config.toml
num_attention_heads = 2
vocab_size = 8192
norm_eps = 1e-06
qk_norm = false
optimizer = "muon_variant"
lr_mult_o = 1.5
lr_head = 0.01
final_lr_fraction = 0.0
max_seq_len = 512
train_tokens = 360800000
dataset = "wikipedia_en"
MLP neurons of a small language model. Each row is named by its layer, matrix (down: output weights) and neuron, and shows model dimensions 0-159. Each number is 128 + 24 x the weight over its row's rms, rounded and kept within 0 to 255. Numbers have three digits each.
After each neuron's rows, "fires before" lists the tokens most often just after its 100 highest values on Wikipedia text that the model never trained on. A number after a token or word is its count.

L4.down679:165144121088154146130175103151094161116143124104106171068105111147110150143143107139145109152139143127097096106153126107145147147154137143158140119138124140132138142108083146141115148085172114114092152138131115115107116127163142187113157112126154112156099123173106136118136182119066115111176149115160105114125150154136128127104067151144132195116156110137113092133107129127153152085119146155130118153104123087113135141152109076112135137117119116116107123134143135106118167139139131
fires before: " |" 47, " " 23, "\n" 15, " –" 6

L7.down463:165163190102163109124134130092134108122108159130095110120163106104139088096134144149129135157158110101121122144100127157116110138084160109132105131115106126173106128174109166141144122130132119136113195105116146137122126124104060118177159115122119117082155086084128158162133092131133131128140141111146097146128166145135122128117101155085137083140138141124124156132140158134103167158139156146124171099143132116153092116148150131140153124127121092144155111132128168109095137105102092
fires before: "s" 47, "ve" 6, "m" 4, " " 4, "n" 4

L4.down1:124116128157130099142149096135103153130116139144128138167124105148143116127146145104129107124097145141130124137111118114125132094111106121129131113134129121119126094145130121120144132140152130142140127141160139123131057085102141094140119095120101104142137102177120123167133103111167119164118157123064130151146100132100120089190178102142105129130094138124162076219098124134124141163160134123119174112108101111127113139170099125141169156106166150141132096131108138118166147071123150
fires before: "s" 36, "\n" 31, " " 10

L7.down569:130159142130125107135155157136133109120119109108066095146142145135145094103120111119145166155112125096098150139148157126115088130123147109120085144187144109118172116098127126158119130150112107152124135165136140155127126123097115121122111100057116086141114117139147136122124135155134108138121090084179135150170138139116166131081153124139158144124117100127137187091083173143088146098109126114130107078169098120134152163112124165098111118136122146126117145145117095090118106140094119
fires before: "8" 16, "7" 12, "4" 12, "2" 11, "0" 9, "6" 9

L3.down692:128125175119114110139196151144112104119159143102134160136098117127107092145140123135120098125147123120162134134161183163139124114174110121136094125111142185124152120118115130097123105157109080137152120092134101098093107113119169157157140100150141134108149107136120124118154141120155126110106154120129102128137115166176085112070120154114138123148136101111102083119132152106109114141117110133154134085148115102154087130132090143176137160108167110150189136104118132122117172159119115
fires before: "s" 61, "," 5

L4.down41:141132144147108135143122108166134139100142137150085114127117131122127124097133151161158163132117109152101118162137168117160099117171144107191104106142128136117122141138128089120148159156117118109153152126150116146111106118123135127094162126122103077149127057151167072156101117154138128107146138122118121116084146110124148172142148132105128141139131132105134076099135110173110112110157126151122104162160064135113143105107118110133177125110123190135134132125114092182145109112163151
fires before: "9" 38, "0" 17, "8" 12, "4" 4, "5" 4

L3.down647:122124134121122149147195128120113148139106155091101091120157128126097161156154079134121097125139120102083117152110154119131108127079115140116111125106118136144106116112087130145118156118137148125125150175181141148160138126132196126168122109135111149146130117096105156153134116138125130142150176163145120143101128166135128134105069108154136120133120102111153168159085108103147114127117161140174127114107111134105152088108113120115136129123086095103111117121146155115129090148053097
fires before: "-" 39, "\n" 24, "|" 6, "=" 4, " (" 4

L4.down495:133117165097104159109103110172124138131114154099131156104155134112153151098113147167142138125087131126110129112120140137165110136129165112152134173118139150114113124086093161143146101118112141120098137148083099125115119121146158108141096131124139143143097141157100121136112072154134137138153155158128154181128096081117119092139171129141179091091134147111134154105160086107143092151135075157140120142110156135134114145118104151103137090113087088121128130124176098099107096143151165
fires before: " |" 51, " " 8

L7.down564:119149152110126121132148119169130127159168129133134147123162127136150122142127139071130095111118149084106137081161144125132134111142151119127116149135130157151132119146150121156096134166086127111118154096159124146114114090133183121184105120145154147124116118144148120123125130151125122131088135134148184141162085151128113099112171104117097130143104100107148135082109168079140164129097128177101132140133136111076104153121111101108136138114141121110150143113043129146110141143141188
fires before: "2" 30, "1" 18, "s" 6, "ed" 5

L3.down718:161141103127081156161172099129110165116124121108134145142135180141128140113134121100108101153154149118100162150117132143153112124080143155138135123086151132176129082096112113141124117127128126145162123145150120102115153091118120097093126113112107157075093109136093122167106145165122176093104124166147146144125099083104125142136084125143142133169113077098118117104152096106134113158108153160153130105104099136138140113117141110141127165101109114136107097129115141137166188164116115
fires before: "-" 47, "\n" 20, "=" 8, " " 4

L4.down696:118106113104135114120140124127142105097130154109120153136100072148166144184178115104127062097129159136128108104116150096144149127142127148124179147124158116115180118114120159125128128144146167139154168164133138145111126096125127142146113130157125145107126138134130116072137126106110114155128131172081122133106137108174097067157123116098147142089153104130159124106117147099135118099164122129128150107130105123163131144110116150169132174086144081144130102120119150085115148121150176
fires before: "\n" 33, " |" 24

L7.down692:161140140127166100162094115143189101137128089163134120151109146129130084162129146147121140126127144103160144167110142170106132072163174116088097105139109108136166156100127122138146138134118107079130118167117168155127096131125152105115091111078151101175120125141141074122107107105140143116147107129161131136123114132146156110107185076098121162097148138161093131119155098155122122166135144110157137132114087150117104134110144133121113122144166122140108133118115103122136098105137122
fires before: "7" 15, "9" 13, "8" 13, "5" 8, "6" 6, "3" 6

L4.down467:114147111153142126120157122088108110130136142129118130156126104134176209116144110141154100107119156129100113167156095105131149136138138102168152132141109150137114102120108127155140092173118111103148148106121096137099118111112121113127101150113127135120148117141116132110080152151170143113120133137096113167088073134129138168114150109124129103157145088124109110071143130150163113150087171131111178176122189131110110122108127144112177159104138145129112124136088118118120092124117174
fires before: "\n" 40, " |" 15, "-" 9, "|" 4

L3.down380:174149161132175127107098134123126176128112122142093163152152122126107163138132160141116083155114065121117140111148181142135147121131131138123106129115163114092122171154117113095122166136095134145129128122128168121153149139105132105160114141130139169149166093115134115117140161133121135098145132150148102118161114121187149170144132074113096103083126173143110123114094166080140126121152115124147137099071129100102087097132109150122131128149122102111116121126115101088117143148100150
fires before: " " 45, "s" 7, "ol" 5, " −" 4

L4.down545:121116121135145137118130097129131165063114116144114105153124095158166188131129134122145107115116125111100089121152129104134119105140122103148182119154088112113126088126151135141141121160156117131081144099109119146142116167160139141122126164152105110118112102165091097091146158090110124139096096145125117128100133120143124101119116096146172089133166131138126122077128123145141186144136089121169153144124151095120169124162121108176190134073139141109126117153125109133161138121150124
fires before: " |" 46, " " 12, "\n" 9, " –" 7, " a" 4

L4.down637:085111129176126131126150127123144107154145125168145153107111098091127161148126140120130102116098128196133136144079169129165106137076113117135165098125113079150136128084138160132112137112183113120123090141146051133147136131135120166125099114139125144142163098148101131112125126077124144073122126119128180112111126121117147124090170145137098145167137150109120105148181151155100117132143126112147150099110147125108139146132103129121165120129148109119135118094128109111166129118171125
fires before: "s" 72, "," 4

L3.down642:153128139158133110136114126162129168117113150142096161138144134080143143075110122142180145161130139129141122101165140104108160126156124115188119098155123154158115104117102128147114133114116182110094143111181118170130134191118165106147162087077107168139116131142102131137124084126148134120123159087143133103087094128103132127127188118139134107150127104148159120166170148101147112132106102130110096124093160102134145141133125092111177152127133112112126120129112142110127134144147136
fires before: " " 33, "\n" 17

L4.down760:070134080159082113187111131100083145101102123094106198152171125104141151107115137119104135138119126129127117138170109142072128131121092127150169123116143104131109079112134107112116129117154155089120115137125133119103133117164111103135090118082145134103100143098120128131125093109136158115141122135121180116116123082132107115113132131077137175152140092114117128099129163145100124140119156114124108134165139148102151093129147105160138125128144155133177161124177112125127112151135105
fires before: " |" 47, "," 4, " (" 4, "\n" 4

L4.down104:122170124111156105137156110101096121100132120137138164110126096138138173110109152146168088091123142136131114099128113100137179119128141145161165104109108109166161114099149171157111135079177128151077130159150107118120105120137143155146148135159092117165123127173101105133122158121138153140121143093144132099110140144118130101121161135133153131130153041169167135136127142132155127135136153160146141118091105076148112147119145110152121142089166139144105127114145102100126155121156145
fires before: " " 56, "\n" 19, " |" 15

L3.down69:120145120128141125136162133118131106107145109105131134141119157078122121104133110099149156125104077133192112109113130100169145123150107122083137136126087153097072106147146180118099100129172118183118124071148154084141130169147118148125115139155137129155120121142104134142096123158156127113124152105118124061090172170164099100103165116127132158122106135163118116073132163099158119132140100123106120128144080104152129114111131102129123148131145117151102151116106112119126116135125131
fires before: " York" 25, " States" 14, "," 13, "found" 7, "s" 5

L4.down634:112157151139130121064146133177150123139138098121141133146134138091153120116119159127119118123112147133132120136182102124114077142170125134120157156063118134169168136134153145084153112099140066141118142162118145135150124156103127122186121119082150128130130128111145079124163160103133136111148109110103127114112097137133131128131114109098116140108168147143120187097124117133131132118146135121131155101121118135176111163150145112108150134100079141074159145127191104104135108118149108
fires before: " " 54, "." 11, " |" 4

L4.down494:151151119088155125104157138115130147101137115136130168107155114154112182172121143135159084103098152140124127127194147083121108096133165133152160107118126107165142138087126157147130105081144120139122142150138113153142149124121129113123150161162134082151101109158103108096135160148092136127138131114130138080129146147122135113131118133104129117133130098189155075102137163102141111100135131164152129119081131083132125142133128097155121140093156161167097136110118133120127153083180134
fires before: " " 59, "\n" 23, " |" 7

L4.down596:097125162144144143103139132065089135138168089087140136096127157155121143134173131166120149109154119152081117129120079145146135138141125140101113151142070130139139140147064101141158162120133079099161131155159179110115115084120144150105122132107146099121133124182119143164136130143146111120119150109116132102102085146138170114119092129131134116141122143138117097142122148140158113151083148126160144087089107158119122150101091129111122149138139137176118137110101090135132141125162137
fires before: "-" 51, "\n" 9, " " 6

L7.down351:131113142122105099108137112128120123108127132104153161115129139094133123121115130143128150107111110120107149154161179113136134143121059093144155142170099187090145135133155095097103169099141123104110129098126133091112111139106116111093144141179163121116102154148123165133144122131144124154127099137168113171117125166121132102141033132121142106117119102109129109153118152131190112104151166136095106115118159123152137114123087100170109119121100152137107133132185107112132108119134131
fires before: " " 53, " |" 4

L4.down55:108138082165154162164157087167144097142116107147125096158126074126142141157124134133094118152094144116066139134152103128134134118103128113155118159109087088122102133082121126131150132124133118095120096091137121118164132130097135097140096178129065133163153140122131091111128123139089094111119095138172134095112133158148177105163114145096143131116142106092109105111137134111144168147130142129125134129195173124139133106072158133130114130110150132124119120152106136114131136116145119
fires before: "\n" 31, " a" 16, " an" 8, "x" 4

L4.down732:160097161127134119109141120072129087145101105123167112095130132126142135102132140138102100094091107127169141061151067126110154130145122116154164130134118106089129109119143145114086131127100131101165130131142130120144140095091103127125124136151105148175132181114148150144141107131125101144162117182162149147143147126137144139116154170130152091142127099155103131140134116089160112175135085148130163135085115115161127094133108132162120141127105169114138110132131096127113088126176097
fires before: " |" 29, "1" 18, "°" 6, "4" 6, "3" 6, "9" 5

L4.down133:157159129117086131136118155120140171122143123137114193166134101143105146152140133174125128126119128104111130088084154130150122110129179086133145151118127128123131142111171169154121142141153129113107148125123163064096122137136129131119132152153151117149112146144110138137089114139144155113142132112112119104143136130113100091138170124119128142144156134102168115113161190132145153137138117153150101066198100122122118134123119105132201133125094136097110165089158139085109112126137103
fires before: "s" 37, "," 14, "\n" 8, "t" 5

L7.down396:141136116125105110122165130157116141135150144110098140155133128129092091128161113086166179132125116129116161153139177124124134073167138122134124146098155131100125134106106092115116108166110106097092145118127170120136173133156129130125167133118154111158126122104127106194110134125099106144136124175175136142109104127121114166099072139102146094130113088080116123124140104108133146108146150147101126124157174103106092159156143139150134115108125145117092101109154127094085099139111087
fires before: " " 32, "," 11, "9" 9, "|" 8, "6" 5, "-" 5

L3.down293:153125103145113163149118118127127071107124085121132112178098154144140137126129156083090126115160123114092122124107087093106143113146119128120118152137105133160090117162156104209127139122118126084139150115112146137134146106160136136135083137133118136117116127137105103096147141104149127118153122173146158124121167124149119166163117153159085143120179098149149102096133116144136135093107122122127104149111109114102161127134098134172161177140128153170145131168101120084157087104137145
fires before: "\n" 40, "-" 22, "|" 11, " |" 8

L4.down380:152112126169169143123135132099157172160110133124122127163130109125149138133098172119128167106129154153123100145134118161091150091192131148120171151127117109148161122165129113163121120161110134107129129128126028118115129097135116118112135125098132088125082077099153086127127153161152122115139132104165120097102139136126119120110147075126126128125156133119117119111125140127063112120121119168143124138154140128146146108108099127140113178118149148154192110131127112138124113102136156
fires before: "9" 23, "0" 20, "born" 12, "8" 10, "7" 6

L3.down106:151174125117138135158110115098102089138115118092115107182133106137144165169101155105129133120142088157106099127096121150128105115151113114147150083100125103130128123141123123137182169115125103148151124142122117112101146073114148135146094168107152087125112110121109134136096129176121132105135095202158136172113103165171152124095127110123105136101138151152125124148151119129100097138114135128127128113117085134112117138100171107153118202158134144138105141127111117132087093154120137
fires before: "\n" 29, "-" 12, " The" 9, "e" 5, "ing" 4, "," 4

L3.down85:145140178163072120136177148112126093149095130158169151093100116132104101120126095137139158081102125136107155144120119183090102129128141106139120142096116104118107140107129142186155142074137093123128130166141125116135115089113094139124115092139135123147069122110135137129115112104116116133141152113140118184123065122115109137110134091114111139132139142120115107148156133142097140144107138121129147171174130111138104109137099146127167170134164136049152112114119128131112138114138118
fires before: "s" 41, "," 13, "\n" 10, " " 5, ":" 4